Part of a small language model's weights.
Architecture: LayerNorm before each block, learned positions, biases, tied embeddings, capped logits.
Training: a variant of Muon for these matrices, 792M tokens, 6045 steps.
MLP neurons of a small language model. Each row is named by its layer, matrix (up: input weights) and neuron, and shows model dimensions 0-255. Each number is 128 + 32 x the weight over its row's rms, rounded and kept within 0 to 255. Numbers have three digits each.
Before each neuron's rows, "fires on" lists the tokens most often at its 100 highest values on Wikipedia text that the model never trained on. A number after a token or word is its count.

fires on: "ut" 26, " un" 14, "un" 8, "ew" 8
L9.up579:084200128122088085070143117172158016137148164172137156166075137124132136083108096107171073170185154142147047199147081137122165174095128160171142098116101150096133124168137058149153110092102151140106170146168131126135119146178129121154109129115141155152163098103124149111143114148110131130142116087143101176136120091112114109189137152130147097152121160150149211130099123117095117092169107123132145096077127160172164113110082160095102120106109092096171112156183161138152100127149178152100145119188090145154112128112122162097115083106150160161126094115133142097145172163141224115214072117081097062144117116137166100072109165125161110148107119109158131106118157135125156092143124184137128109138114158159069094108109116167133096091110176140132206113122079098105058092120180

fires on: " in " 44, "1" 6, "2" 5, "In " 4
L10.up286:111139114102140190150105123100095138124078150162141221155127098113142154139126145141211091111129084127098185125148212213083128147196079129046138096169111071116160107145138096170129129124070116140130115135161135100161168086152092138105100135122161119173105147160085102123115137136115126145089166116097134153163100099122078129127077141148139047148105109129141099166146090122210132172175107139125113137116101096133150132171160112132077130065155083076099140165116154094158161175107110102098165122092173124129143111125091149112160089128199068116162135096113179165162100159095177146124164118119154134115140108090135146115117160105143135118138100127119139106133076072150087072145141142102167147085066114118125101169045160065104135198131116147106109131190160107108066142117087

fires on: "\n\n" 60, "\n" 13, " In " 6
L2.up772:152131121134179114119138157212123138129131161138074127120113106133141093081140136090144163129104117150202120127167062166111144102171174195148124093124120120119113159136110093101089152204121078145113086130110188120168102116089102153113183105156138188126128122102096149152123081142150135144079114149151117116092183077190146119086202124106145102095111125153101079152092169157146112082133103066120142178114133108143159098169166118121094135078166129171134154134140109140150099109145158144162105136142158144176206123097151132148190098157166172064125191149125097029168095086154144133159083175157162107149063149112085100142089150073172114145128118122097108063151172098104052092105153155087161152155141107149083099118108127145079119103168093103090143126113105155087107171144100

fires on: "\"" 32, "}" 8, "ording" 7, " % |" 6, " following" 6, "%" 5
L4.up583:174141106090113156147147092132155149158109084168117104091140140064114112150160117174181089149163130153121089140111138102168156131094096085169172098172138104190125123068168151104133084082231156115134164130067131122123092153156142129190184152139152142131153084143109094100190142100078091145126099113099150055128157198204135109093066074109110134160122107112164146126140113128082066192137141119140142171155148175106120137124165167124114090173141134141112097126147177197104106100062119106109128167123089110116176139156136157158103104091117124122159124128063160070106121141161110067118157101089133070100122147124144189139131184092124112102140169194115105103122139099118128147066168108159121097058100129139129151204166108091141130122141107151155110147092130087159079100088142

fires on: " him" 40, " her" 9, " home" 5, " his" 5
L4.up173:108148106137110126123082162178150142123094170088112172152131153153107139123215197165152171136167110148158148159141094142168115132119101164082191103127132124141088079176150118138144143106144215102128148102111167130083137153104128178117119121088087102079130155130186120136068123160119112086164158150125155072137110094136104151195135054156141105128126073084173139122088146139077131136102135134127162153180161133112101113084127107147054086173208091160151117073139140076117093127119107150161086079101081142149153163119158106159138139097092083085112118208138137163120139096090092147078124160113111079113153108114120160132139109130096198070163140103150158106075148153143083075124153135079123168133125119181142134110146113075161051130163115134130117050107188101153137152109182

fires on: " an" 12, "." 11, " sub" 11, " \"" 11, " cons" 9, " con" 9
L13.up883:061162160185120122112132137098078179120090122150119130099122119156105121107133106159097133176138144115068138117153189208166117163132116120070163134163125112133127113132112121175101126150097188144112171097154195111068111076184102144118114159097172123082145110136159107122140106152130093126149155107115092167120098166157060173137175131155092210066107159101211103110085129110133141151108150174121090139128170093155145115183078124161150120109144132125154115088146166110083160149093149126076098110147096144129133116118100174188101162124134125094116102124117142119124114119080117155155099159201123149146162128107104030104087143129137104196081196106168111140096128157159069093118156086092161066138101093070087087103174136175090150065127144160119166165131091090104074133114142

fires on: "A" 32, "T" 7, "and" 7, "G" 6, " And" 4, "at" 4
L3.up575:116148098076139128141086106089138077103076129130118100124144067154125066187137114085131186162148166122108149157116149183161107064159165180096128144099169131157139133098088095114114097064206053121154157096166112056195113135216073121132120146101174113091108103105088115144079110134102118163181169179166145108147183131139135134160099136104120200191082197130124082129114176136150147197104165107119117157197121118118141144116113126127122168084155111090125097141127140103145138098143109115084114102080138137062112142121093122077130165117125129138121119138154049117152102101123153167129143186112164106113097143118063095157152172178122144117145145096103113075086148154133092092130100140120199098190131104169140098118142147149084132077098122145166127118134094190133143159105146

fires on: "8" 21, "2" 20, "1" 19, "–" 9, "7" 9, " to " 5
L9.up143:118145130089180148112069105096177166154138109201093152144161102102157152109103122110165098135181103117122158091115182130132161107111067133104160076115118072122156129104176097195102112140153160111105063127180110122178118106166094115136094110107105121172147152139177127150152135140126069104215180118186149162079114141097110131176113111140087153077136116158145131132171152075143150141146071116127101094050085117105125067154123108131109134078117093073123185079113144167206145141092111071112155079147135123113119052132158142151138061163100120157113137159117213157098133132170140083083112122136160116142114131101160106138160137083157162174092151126144130166114076122133094183134135170089097060124116118064174123163129089145158113095154131154126199103137146171097116128081126

fires on: "al" 17, "at" 11, "are" 10, "eat" 5, "ol" 5, "el" 5
L9.up132:180095145098096126111088124101129145098175152099119083128124128073132148087149156112082127128060135092116118188147126115134170118186135114075067100184111188123107185126160161138118112118086156111124118077122078152071129145121114122167146072151094116099141140120122161131128094125174153093155129072123173078162155123134118120166129110165131137099086088104055031152106121147127161123086108146155145124106193073117169154125162151086138119170131129077120097139104164098164161134113135115128167157053155107131164174088225117115111160153100137187133139090159093132158153142122155136120167158132161123091176115094093108166109109110145186149124157138132111078118155169107133134076101117113216115148156095146100222182085105132075151117106105079166068147104189120088150088148132

fires on: "2" 56, "1" 20
L4.up672:144086115134127180083160144112115157164123104099144121177122128117104165091114134086158090136079085143102135104133149143122139133157150146112099133175147090184131157170078144146168078110165119088134098135154130107124111076134160106157113104147143117160127163161175130116117166180150132150119132117083166161172046159059179172098070185139191098111127103144153190114163115185151120143126116085096105154123137144128184098123039104158136136172125143123077134106063130074179129107147105071132100192111199153157178147076112123164115106123193102100132119118133174160092121118116131153092134105107125162160145126093072151152114120127076143036135098096172094134083104152117119122119141089181132114120187087064130151159051100116094128193151151123145212101109136109097068102129131

fires on: " to" 29, " d" 22, "d" 18, "-d" 7, "and" 4
L5.up39:181139096078103088102102122131160091175151162122127045133110117131093099167166065103163105123100123119127106146131186174198110132166169095139135110171156161164167139145099128116094159122131088123124094134132135156076118119153116121190145157079114151130121097082167091185128082134080066077110123113101075121079152091162148179121164072115128178094099161139136132101074114146161117141147161077147071122154133093123118143127115112063131142131114082090197200092116056061137124134141084086114155112062114132099091098158152204106156178126179135152119183098087119142106162145166150111121122117106194121170169170105119186167159160141106144155122151177130153096137139141153158136166165137161126104175148130117126123078138182081109126119151176109075169109117136124188103088072137

fires on: "um" 19, "us" 16, " are" 5, "ia" 4, "N" 4, " were" 4
L4.up409:127124119067133146130158099080169063155179138171100159116066119091108161126107157113121120165106110095090124177124145120172130158135100154077180126125159133137155158095074146162083150166196196112072162106162110095137137095120129099158179178136091145105166113177127140125095122138100134096112156176133132120035156106157160142096070112156110126163147081095094152185148143148090080142146134115129122191075144102105095110141121117146093126103091168104135061159162111127180103153122164119125136107095142152120101154169170067136076122099115103204096100176110121166149140165114115123209149119141106149173097155085061106134099134126082125095123085126109189161147161177125091069136184148139080164089104112127145116086167161113135101151112134117090110166035163091097159182141124

fires on: " up" 35, " out" 11, " Up" 6, " once" 5, " down" 5
L5.up540:160056099110120132124131050113031117097138065070128119152146134148097147073129135140126152117157072079148130120171123114101115148131110128172126091154134116115162116158160139161163191146161174133108146104145140117127125144153224120139163132122140068071164124156134095098177158072091090096055144091100175160168125101093070090177128188097099119124094070136164130156162127137147104089149118140137101146064134131170150146130171124133122137142164103099152155137172106150108069132137149184076136107138100060098094126151102163146122042094143163100140113143144087131101104124155101123147135107214131163162131122102127097097140169100147124110115150129091135144196169136174128143193179122121105121165124155148143030123127151158171130093119088144125147121099086127184148088187183

fires on: "." 45, "\n\n" 11, "s." 5, "ure." 4
L2.up616:122151117185083145117158134134149108159136090128087117083121136080180117109179159127181116132119109116102137141123145146131145103125203176113141158150146162148118140157129096115161140139121091164112173162156131160172115107163104082151074189097089072106157110136139210134075084152130116133132170121089161115120086169111119095127090131105102030093175162097068111211178141160132129168176117081122174189135124186079118092153109168134136117183151114141167130139088114118136174095118096130158070121119105101114120098094151156093067148110141081149086131123138073134095123083159108148125155135075156098121136233106107238112152124127110156070138120104191141145113116089169133130113152152097115110146136123083085100118093113130149059196125174115110092126105077128125135107145169

fires on: "ed" 27, "ated" 14, " known" 8, " such" 6, "ing" 6, "lected" 4
L3.up73:144096184130178144128105128100063152116089134129163086137086092183125138100142141112120150116110144174164093158158128116178096152180146134058180128100135142100180132099132124118143043137122121091144134106134100102179093117143188154168139120078121163096119138118119070100074109118152168083110118198126111133203068138150153060089172125115133087125150101131102093106146149121146169129185048083133138129070178148125124117180192144139120137086109084158127113138100114123094089099097150172130118106153176197115161142127137179095058165154155153139157140132106182094107191221076098118121090133106129108165119151084161100182150120111096125169101120102157095119125133120152127110152120110152126150189203179097096069114161116096109172118078165077117148157162172127130120122119104

fires on: "ed" 37, "ing" 24, " |" 5
L2.up490:135136088137127144118121120100118115167163134073113136100159127183091141096145146118095086114085186135143126082124120191160103108076158196189186142138080110141093134113098154083115147148140160122120187097173154119147137051170163144077109112080113110159113107068136113158098057096122125093064131157218164111112051097131198137095192143097099084118129165128106161161103149129127168178132090121143151097114204141120127110104149109068112103078118123120141148189134142103192145118109123117124072134185177140131160148158126150120162197132123091101124146124063167119088156178144119118161151163077104086161105115124175128113112108089124184104106084175130106138079160132183164058133119135158098146140163174122165094083105127098127140150137133080116141168127144148155163163140069

fires on: "8" 32, "7" 16, "6" 11, "oc" 10, "5" 8
L9.up601:081141129110108079119090115089105111071089144165105125151093116173088116154129161127106100083099173123154112101107121136183098142137135144121177091136119083179146102088091115138149146197162117137141107111150140135131091117062174151135094164139103141187146162154086169109168099150116105096124122100141198122140095146135141205140149149173126129139105086131177088124127112114139134104118135070184089132020087122121133125155046140160142094112123087120070173139119138112133166124110146093111136099106101133147055052162111165066113147133088177085112104138166123060173068107154186117115127102174163109121126120125158165161121133098186125147104136106170162137098085170178137152189118181157130078100081120176114118181132156152121202123177107159149127149112153116154162080147209

fires on: " the" 20, " both" 11, " it" 11, " The" 8, " many" 5, " these" 5
L5.up729:100160094145085202076128077045115131140095142176147111154120184114147112135079169121116160114166145155059126115182142153165143135114103088093185140144156112121091143168108114126192111132151159144170138119140107093114108152133134105111111089142135162113154139111104130106177089131194211149164104075114132175122109163099111147149104121094116137147110172118120113060089115094145126112199175056120157175121117117126162141112127097159204107157149132139171105054148135153139060036081139113157177071111116155111106130108126089111149131074092135119111183125087117117135152166157143104149178117209125124115110122159152159093125139140158104043112155143105145095116134118130061146124128154116147096135153115079115213209131109086124107048126085141116127135123103149093152122180113

fires on: "- The" 22, " and the" 17, " on the" 7, " the" 7, "ing the" 7
L2.up815:123228081128103113165156155116163110115055147071094124128145213133159154103139147153119157137087138141102119165144144146143137116088145135148111107126138140101089154168158099138193149173130122156098157077150119140129114066153125103157087159133134142148065161152130113079190092081124125170085183150156159200126097133134172099132091158174075090120088200102170080102151110072187082158084123109117123181113059131130137140086098127131088104162130146114098143123099137154165148147151109105088177115116126096101149104104018120136115104075096091171129116118113137164074176152127182136171108120116129181176077073125129113149146143043086119137099128103115165144146124126162112132145115104126168104152130155128124137160133129167133115116219120152117120131128061065149149066152126

fires on: "\n" 38, " in " 10, "20" 5, " Town" 4
L3.up809:142185129090114116138056093088078135140110137097123115068091093076132084147122196077119116128130157107123105138062130165155107152170079165104124150113154178188048112160101127146070154127145151147070177126110130096139120164164080129148166152113128117116090177107180166110085110128184110074175159110171141111153100091105064144086099139139151091145038107071121109125141092136083139167098094131103144152099181144166142149130154128119138175130211116118158086125152157135140132177147144153104118121156168104153121074162090118140063119112117104076174137162138106117138179096120153151200143140116155126068153143099057202084139113119143128113154142115093136092118145107159147121133159138099079117197164162123131063119112174101126134138161111157151143092136159126039170156136133

fires on: "av" 15, " v" 10, " Mar" 9, " V" 6, " av" 5, "ev" 5
L6.up437:119112128164168113136147131126122120115090097095203201149173133159090108100151085088126203066169107143132110134158069123141168125114144137175116140146147098138160111094064082136204209108117111142100141116150075172101143135183174154160127160122130096144156130130081170163175171099122129059094112129128122157125124111068103103141137079131140091138107156174110217090135133086113129170125108058120138166116156118082120120114100145175135178109084125132094096117136113171132126100109071096134191174083131131094072110164076151101143135170106159128080099140089135108117166181123152083115097079226164134079133075103098087117185125169109096140086151177140149118133124157142121145077164137115115124147129065165107142138113156101096137121163174126131108157112115192183141095107087

fires on: " in " 21, "ating" 19, "ising" 12, "ending" 6, " In " 5, "\n\n" 4
L3.up76:115129174133197109182091099119130197126132101119169128167182101167162135154129139138136130101146156129165078064094146094094146157143089098106169143143127132100089100116104129158139138130138142120066104119122150101149069175114133135114155118132140152106106182132201106096178119061132148069106099098151136106097146109134171114158135120116124117102116107091147107166106129090126134103114129117123094132167134130122152124110111203062153118121226077108145091144197131131121085180068165139124158134117108150100138073050121118146103046148082109135152148087195107077127135153156118083214098183162139163152115143133122081144091113123193177119126123170080154079117069085119198152114163160133086142136065153117111090144092158125119138144174143115149133212167124099183109086097128

fires on: "\n\n" 41, "\n" 34, "5" 6
L2.up222:099142106119141211140104098158144154083089126178071133146149071102089113098141136133133060084146106143157106125150082086153117094183135161127114099120120175118091119190060068150162124083110097154107130121121150114133104118145128103080094133098119137122139134154165129189074099131192127153083151096143163108112151140118124135133154143063186082171133097142174113139152122123122150047124136131087157171146113159123129129118153165156071156146118087155171070146122138139126124125128163103129140148141115164157150157153126202113160108108164106094169212150136120088154171102180172166105148149095095134093174160106110125063094080129107129074223173090156122170133126070128111093079116178135121121208237135134137115115136151102097094116135149130113119110141040145103102120080130

fires on: "5" 35, "20" 17, " In " 6, " in " 5
L4.up333:149162108079084146163136072146140101088107154211118143094109089176131139148121122177147117084161139141128104110126113099110135176194091090097122118162148132098128199126155167175077180126100098066173086132147143158181139131130141160110164139138104090179149067109078119135120100133162158134140114114122103117192102147123087139109173148120185131141122186120147193146145096031120147165161060136089135111094093141138078106119113186146107106110143100148145097100042126123129151140093095115137107159103128130104131171122152147115139123138149132110106120154173128111104173158190086127169092140155157083100116140100119168168189205094199172103115104150192086072157148128148129096148118109142101117184086116152119162137070105132073190137141094148127159160130096127069083061095133

fires on: " V" 64, "V" 7, "- V" 7, "ev" 5, ": V" 4, ", V" 4
L13.up743:137193088115211077115138133100161125118101150147155130113121153127138195159188081056125112112147165157104096084129068105087160126149046084098171085122133108118167118147137119140165171147134101129147128121089180086100117158156089139174100131122158119105141163193155122143168115120103135136134149122144091148140163125107084122129149145094133118158123087160130145116119122137164119082138103137170127111129161153068130075119105114079149128110103107175141121156130071121113132110161202126142141178165118146066107125140135185129188118114107172115104074147117184117125220143120132151137118153183210140057069102153111104122111125132127044132146128163102081074161064182097150164096138168086136078181101137124181187120107073106153089129120123132143129190114133046160124152088147

fires on: " the" 70, "ing the" 14, " all the" 4
L3.up970:135157107169073146153208150107131113096084195082107116122111151142203137140139158108150148128142125194105121149185132146148145145087143127143176136091108144137051151132139129122174199173135124165117106100107135145170121161128160078127084145137136164126100092109031105113219133089170109183194161048109194167140121121121130098115120113124115141144105117129096110165106164123150073126105148129095088165120079129137186137061135121146104112168190118157129130128119159143155181095105126100117139139145130087124134194053068116165125135038110112139062135163110110134082169103117167077202074135159128096137113084135151087149121145108150153077122166125085146115128138073160101154128123130153114087112149121080131127128153133122143167102110156056137133108112079131099180101135086

fires on: "\n" 23, "\n\n" 23, "5" 12, " in " 11, "20" 7, " In " 4
L2.up650:092113113162153163192170066114096147217174141085142136096150130179108128119091105107139124149119093136141137111106138192166063195092100100099165191139087150145064106162144101201207116102126217145115118119150115128110175112111150100071115156108086136105139144096157117138131089066096101112119168130175126103145109131142106092132175154102098061126138133089149137190125166135064183108146109138177105135106186087143132197086161113111083082123148136139138071171149155096110120115104169135124110167111151081104097095096113209151173144155125121131151135127117135109100145133138098136148115139160075096142129127136096159176068074152076130156104119098199166095086118111112097104126120138133108109174156130096103092085141112189093152144120118119138202131162132079180160136119126

fires on: "ort" 12, " of the" 11, "e" 10, " other" 7, "ut" 6, " its" 6
L10.up354:101143064123129127112123120145130091119124103150133098124167117153177050106126101118080146131175123118131095115117162098177106149214173096145162105148138095114168152121113135155091109131135110070079131135099128116172091078103177113122101102146108153141161152133132142147159107124120238103118072175104064162106048164127130109085103151125117108155143130048127162128152101143179147153160134157175141102105150095126105127169147042194188134121119139083104172170145102116111152114142132157134168055136178172154112182082115101119142157107133127133084104102141119201091108136149099121117124125119096098160095114085144097146132110145119103129148124124134157133058090144169074118073137131200176132237124204082139127111112189117120115111160159142096170120132093168132136070117088

fires on: "z" 40, " Z" 21, "az" 18, "iz" 5, " Az" 4, "uz" 4
L5.up991:192147094102066081078077118124058125093126135102106096087122125167153115140177142154141045137056087127069094135059100118126134129148099141071205131103169169141211163125147153163152089118147068107101110152129179104164120082141145125200132103099132202122092169106096083114132099147167138162156152148167104111177149068156162150154125096109142077157107083113046155123126155108168164178131111124130145108106166129133178181149149148105074114119161124155117126147115124126169145120132100163061136154168052127126077145094142136080161144183129166093131142155126165127130126135144127127091152130130104102138174091148116124138122118171131104117108113156162130184200105101130119163134153103181144097107149110129174152096117067130122175145099126134126104136055108180121107099141198

fires on: "iz" 57, "az" 16, "uz" 13, "raz" 6
L2.up541:120128108094083117057093140107138146128174137192069091077091116096111114169139132209161126130045111100102150135151081155089143137151149151137204149171123142101143149139112090094142165066123157111117050183150186076176144159189129121175108099118102055088136151104151116118124104195208092103123141128146122161136158149094130121139152092116157063147099084172089190128058172074140159158126137135137067126147173090122168107080112129146120138160130150147146073150155136106094154152136113147123112101169115070115093092106124173130130116086143134148182146147182168117133130153118098069176175168129129139136175106109131094121144143138066152101134120126119143098152145173165177111172181143183140101142115095127069152118086143151082128087099109110127130111153131120082181131072114

fires on: "\n\n" 96, "\n" 4
L2.up299:099203163134096202065088124132107149114142125147136179106152105096125119175122131137084111148171154142172125136141116124121134137138080111171175102104133117129109105098073171184140153146084053123049083147131076174079133126057112165100110114127089167132161119175176110168099093063166195105137143104142112100106092191115138167154150115134184080121095151116108032129127130078164130159152159114080115128116151153105091149120160139118157164101114123079110161152137127129129098113108159134143112171081102145162123107139137203108163150130124054129137148169103126117155172118085100127110171113130179162095124164143119123152122121149107161104196154128083129191106133104187140112148118223153136090067119148143129121105147149149114078123050193124091120158095106119074135094121076

fires on: "1" 67, "2" 29
L6.up692:120109094105143177071150088128126105129124084127134152120120111165201114110115121103145174132113087135132173083099211185118167133161077199039166108127125087079147079101127072141180063200148124057100078082130058096119173134147147101139095141125108133207123142115120151096128120081080118120105109104162140161105074177109094188179049164152108117124136103127120189145133182126182174121118120096127108173126133124125127113131117091182163121144138116100114141154143122106136147145129152094169130103149126141169141127127101091109098091138094094126131120141093142192149160138089161090134108143118122080158111116129108196098113190107143148165118170097166074164103095071130131141109120120104119093115137120132167138203138183183157091135091119126203167125099173128109097158083111

fires on: "ing" 23, " up" 15, " all" 13, " each" 6, "ly" 6, "ing the" 5
L5.up433:141129125053166138092143067079124172113076126098086079186161118103168132165202128077117186148098126190140147126133157130147137083143170183147180109142150149116087129166097169112143115122186169116122167088066145101114130129160174079156151154064187154122179144104104130171176114097124153096122094116114138124104068093152107095153139159073111137090081094166123087129059114124137048166116097146110110169147074126111135146112143151100070129147099172037153136117142128137107124143090099164150145077108165157109160176145128108109132176132106131126130132135121146110045137094099133131185126159152156162164119144117105073106123160187150153108099090095050168131141118066158179136143166186142114115140176144106160150115085118079120123134097176128132101096124115157066130083130135

fires on: "ed" 20, "ated" 11, "ined" 7, " used" 6, " shown" 4, " known" 4
L6.up404:109103127175048139165108107121125113108163145139091116127153118120129123109086160128145139174127164182087150094102190147062113129071128167141111112106082106145102143066177088120182126114119095119102171122173131107105120095174177133056116183133123186084163098093131122152104103093139149029163142168140123169160141155151096072188165106121107138104176125137108118126147117075196136126105107132171114155121104164163114105141124149142058156163113142053173163145102061117169110068110099155018143084139116119124132140159107159180078174164142128124118180165141106139090155217160159168154126101085183175061119104123109150145146083105139126203105101130086132123126124130154144159130113126108113106135112121094086174109107092145123145104139117141175104171124144127126117118095179

fires on: "it" 46, "ut" 6, "and" 5, "aid" 5, "ite" 4
L5.up452:127163101107113118096157136137079135095093147150147129118110175033160061116097105096157124115159133113170089139086125137132078142112136108155124079148131069097158100140116099088151148186089177146103112108133137121173121124140129117117153181145115140147083198084162108106109168129129148140103147130135171122075146081140091174137152150111118118124138195145175132142064139133131088118105076071098074108110132180163190146117180142114123182164193086132142113148145116176131126155148110212152126151100150108129106158099161135141111061121172121108121191133137131110079189068132110070116166137135125110203111068167088079170133172144116194157125103169161097119121121118125067162147110105097129112174124126075114175130195149098112081122056136115146165151117119161166107126035173

fires on: " v" 38, " V" 19, "V" 5, " US" 5, " called" 4
L10.up447:102112142116168142161118119046092090165075071093105180139176135113164156127135104089130193124101141155174095073178167144113190125108091096080140128158156078106101120145176109084190132180161154093100174131104102192110064074127075117157097150170116120172163104066136172133132121137107119090177130194078139132108171126154179150090142138175055111181156119126141189098122126128132146155166145138145138129087118201129129082079084138198109130150113104086141138166120115140171112104163100123146121056130111145135121150159137127097167121115088191127114113145115113136143118124101118121131049105081151147083111105106076145091145132176156098165086145159152126123075112147139090150189133109087145117122091094183179155109162134153137085168183157143124077158131107089126132132131077

fires on: "and" 21, " career" 17, "ad" 7, "ang" 6
L5.up835:131159078118102163129144143156075132103193095157063110131095154102091058071173115084148131138119112147137112122161182166124100147126082092105071093112104010123162136153148113106144113153126118093106129121139115139117078181141179145174158143165065085128167166169185080075101150130111108135164096151143130108141114127142107131166124119131118105140167094157170106176187110100135108083102106031105126070167159139152136145127152081078088151181146069125141131120092181178153123132089150106114120138160157132155094072096122132127084158122040109134210109146156136108140094096105102109178124161166167087119157144158062150165133147165135196081142152150138136113186125182143118096137132105106128120144140109083097139160116163169165146135117125106182172164152161071123143129121113

fires on: "u" 19, "ra" 15, "re" 13, "le" 7, "ro" 6
L10.up217:146095109080119193087043145101123128147157149099161146120107139128146115186134088152096145161081134066174159136060153132134124107143135208113130076072113154177138157056085176135162127114118141156119125127083112135132156133123187105146132134122115079165133084120086147152049060144109099118108058169101078062111072123198130184124115053173108168103149129165099133162102176122129124205160172174149129103111111130130108121106172130124123106086138149124160100105156100142123143091089120100148135113182177175116167169096160141171089166171168134123143163123117089149086102132098140150153182084173098142104127101171143093122158106138084144181128134113123132145091122085133108141095108160126140125048091136186097133118104119215122179154096187120106103126160115145148130148134120

fires on: "'s" 40, " in " 19, ": " 6, ": The" 4, ":" 4
L4.up276:148118124152117113122125153094080084081105098104195143148092178153083115112150073152150064108119095152140168104083083162169159064109072135088124183108087163107070186156109195116106107130120062182132157139140112103117171061046124171126151075068152139112110098144165120082124106149157144159137125066146185112178109120104106109177139127116055121126123123145152154126143157084215104134132150131098116165178127116114095097107141177097083152137159159095140108092066141131113079161146157162100182110145143105124149179179123149119127178094132094097096181123087125144136105131099165139154060123143146161101163143116148115103125174133091145133177175148064107174123126128136150074135135147120156171147108145176092196094151168156117095141173062158088094135145123118124135094139151

fires on: "8" 23, "7" 16, "5" 16, "4" 12, "6" 9, "3" 4
L13.up124:138149188080102081088106134167122117158117112141120049100112163150169094153090156130141220130133196109123136100087128082125114072177154188084144089128108110139136136123120103144153114118137156124134105165154109124124125103085122091154087203126134114106147198135185090141118126141103126110148128105118107100119081128133108166122180140124124153114141130171163085181110159141131133129099165150102067135161107142141104079129110142148106099088090131165164105079091159173161113134129082147098113195120195073083119047132144186159162144110106131084119126189101141106151098133101108128138174135177163155111116166094122109076172105108138192148087132087194178123073109115204162164177153132062140131126032099126116119140112090168099126135092135128116048182098116162150172154131147

fires on: "ut" 82, " out" 4
L4.up464:132135119187061152092094148155099122119177179163109140138143142148189116078154129086126136130091118131129103121087134148110106101125178077125198115185139083144158224105107121148159113212102122101073090129142111176173135101136169092181189195140161110091129099107149136082176105148093144095087104133125155152066127104137114108173174165053130146152149135095142169113108076104108130093181114129120133155081101153141157069139125098106206157176155097117092118097117153139095073130120178190114167132141095126146129120176117160209121087099092117097137105108110141111081171103165096105167102101101119145131062078131114085156103109091185137143096114149099155120115108126125110155067156155171168177149074142170107107134100154113125134119083133137081181108158103088145128108131172

fires on: " do" 27, "ing" 7, " used" 5, "v" 5, "es" 5, "ed" 4
L6.up193:153132079152073106127136097134119113183120161103102089136135118163189125146149152105169171167177122160096141169124156106077094161103151134148176137173127128091095110145123045124177117085146146077162088103175095069100112094123165169100121171100154064140182146133094090168138101104141119142136135107168098139166105137132118123095114104098230139124111153145109161103113064138194161099119098083127172171144114172148109128130106118174054160114106081060134137101156086141172112120079134117127142043140148102159122063164127158161113171141130126170146157171156124134137132133146070089134090145120105175137115175140124119124160140111097131116176123070137107142097104229102155057161109124089161147157103086107118113134081127151192112127143166179171134130132116059072091126091134

fires on: " an" 47, " her" 11, " of an" 9, " him" 9, " in an" 7, " a m" 4
L5.up746:124096123202080142120123177127161143131148157139102131164166160164170091150126158159182107065124098174090118145122102185152140145104073155104161108166134138116165078103208111121091130128089139101137111125025168176116142108131078111082149189106112125126131147147125189150119134148137154082162182138104128048122159175085072167135134154169107086163086142153179114130107138121098090141137118185076079129089163156143124094102072126145104079143169123140188061114054164138108108127100080135088159123108124080135144089149068112118177145124133142166074085157131143108173114143125159153112075203133168156150121134095093169106118111118103112105109106106165089135159094118168145127144146140096165082156107098134127147136091083140108167145177155135089149127146205057109147109121170

fires on: "il" 20, "u" 14, "erv" 8, "le" 6, "ov" 6
L9.up643:099164091098124109117131126185069156102161138114107154084142103122156083110108060190099151138092114101122070151113131171040182120127083164126112043141144147180137176135123091094116112139157132108131125185098157148141129128138132120138165153142117133112192071152076135131131114097127069124175139164175177144124139081126157081142112158150102116112128145183091130124122130100143114134158105191132095086141091117096113138066176083076098142100071164113104164111109158094126135134093124108098191133164139161108180144115135117132163131108141145165063179195098112140109160160092132119111148114137139181119126207188099113062143100136132151143122084077137180190099092123068113158164133143129106145140107145082148141110090034211115117208104152132131144102157109104131184126136166

fires on: "ia" 16, "ensis" 12, "us" 11, "um" 5, "ina" 4, "als" 4
L5.up18:139178191076081125119131109077128123127114096128122173119078161090145130103136147104146116117175129167132106158116153095126138098135143096123134124178058083146198117100164111112111109121130166138107138130129103181119163124156101155091128136125103192160136128138147123151162114170131160106123117144156128161145092089155102105157129136143076043132126085061158127113172128115132099139103097121136136144108143082146145106143129157148156114159118146068101132101120197138131116140137131120183093157207120152095146088198146081102071094065156115121065136175067148119178121161153116142126110220135091090123092112149151198120122191193093120137108057102167163167166124121106086126149149191124099192130066161201071149099215113135136094124072090134112116152151159098121175156144070

fires on: "and" 77, "are" 5
L4.up229:181202095071162085111111101154123122130131119118110095099053126101156100119172079090153152113120091102119113151112127137149086117079108071066061159136160205113185127087093081137120164147158139083097111096101152129151095112152092144189046105174143133100138081132123129121111140101149124137128138107083101118154101158156157120113177090122069101148090110132096137115117141142147132089071159065112104116148191156099168118146162132077110174174162113091152094191123109103174116127156103144170150131089170160121148134194160125104062174111109105170130160134144091125176172169103113121151099159145169145116133185117078049136148140178072122094087141143116137144120100156109120140140113118180163081175103108130085137137210105182137114139134094173207127171106181135153116108135132

fires on: "00" 19, "34" 12, "5" 9, "01" 9, "20" 8, " Town" 7
L3.up596:102142133120105083158123127089142111118165144103169129072111098088124124162103115113150163132108127133087099115080106151135174123095097081085080171165158123117162128075131188116140125099153106113087152141090094151163161165145149113075134106066196121169053099092097113113083076152160098150113110121152159157168044157140133120129089176122136135176145122150169093133100081129184118124131060092107135149059087183167137114131134147125127123156163130194144192122088133171126137145176101117127178122107140133088100198137159147084080096121108167105119160168121125092142113152131128152154081121104097065167119168144159172148125150094094157097142113105129121095155200142193119109070090152182178132122106134173181164130097096140101171099163138192144169176151093129048071116140082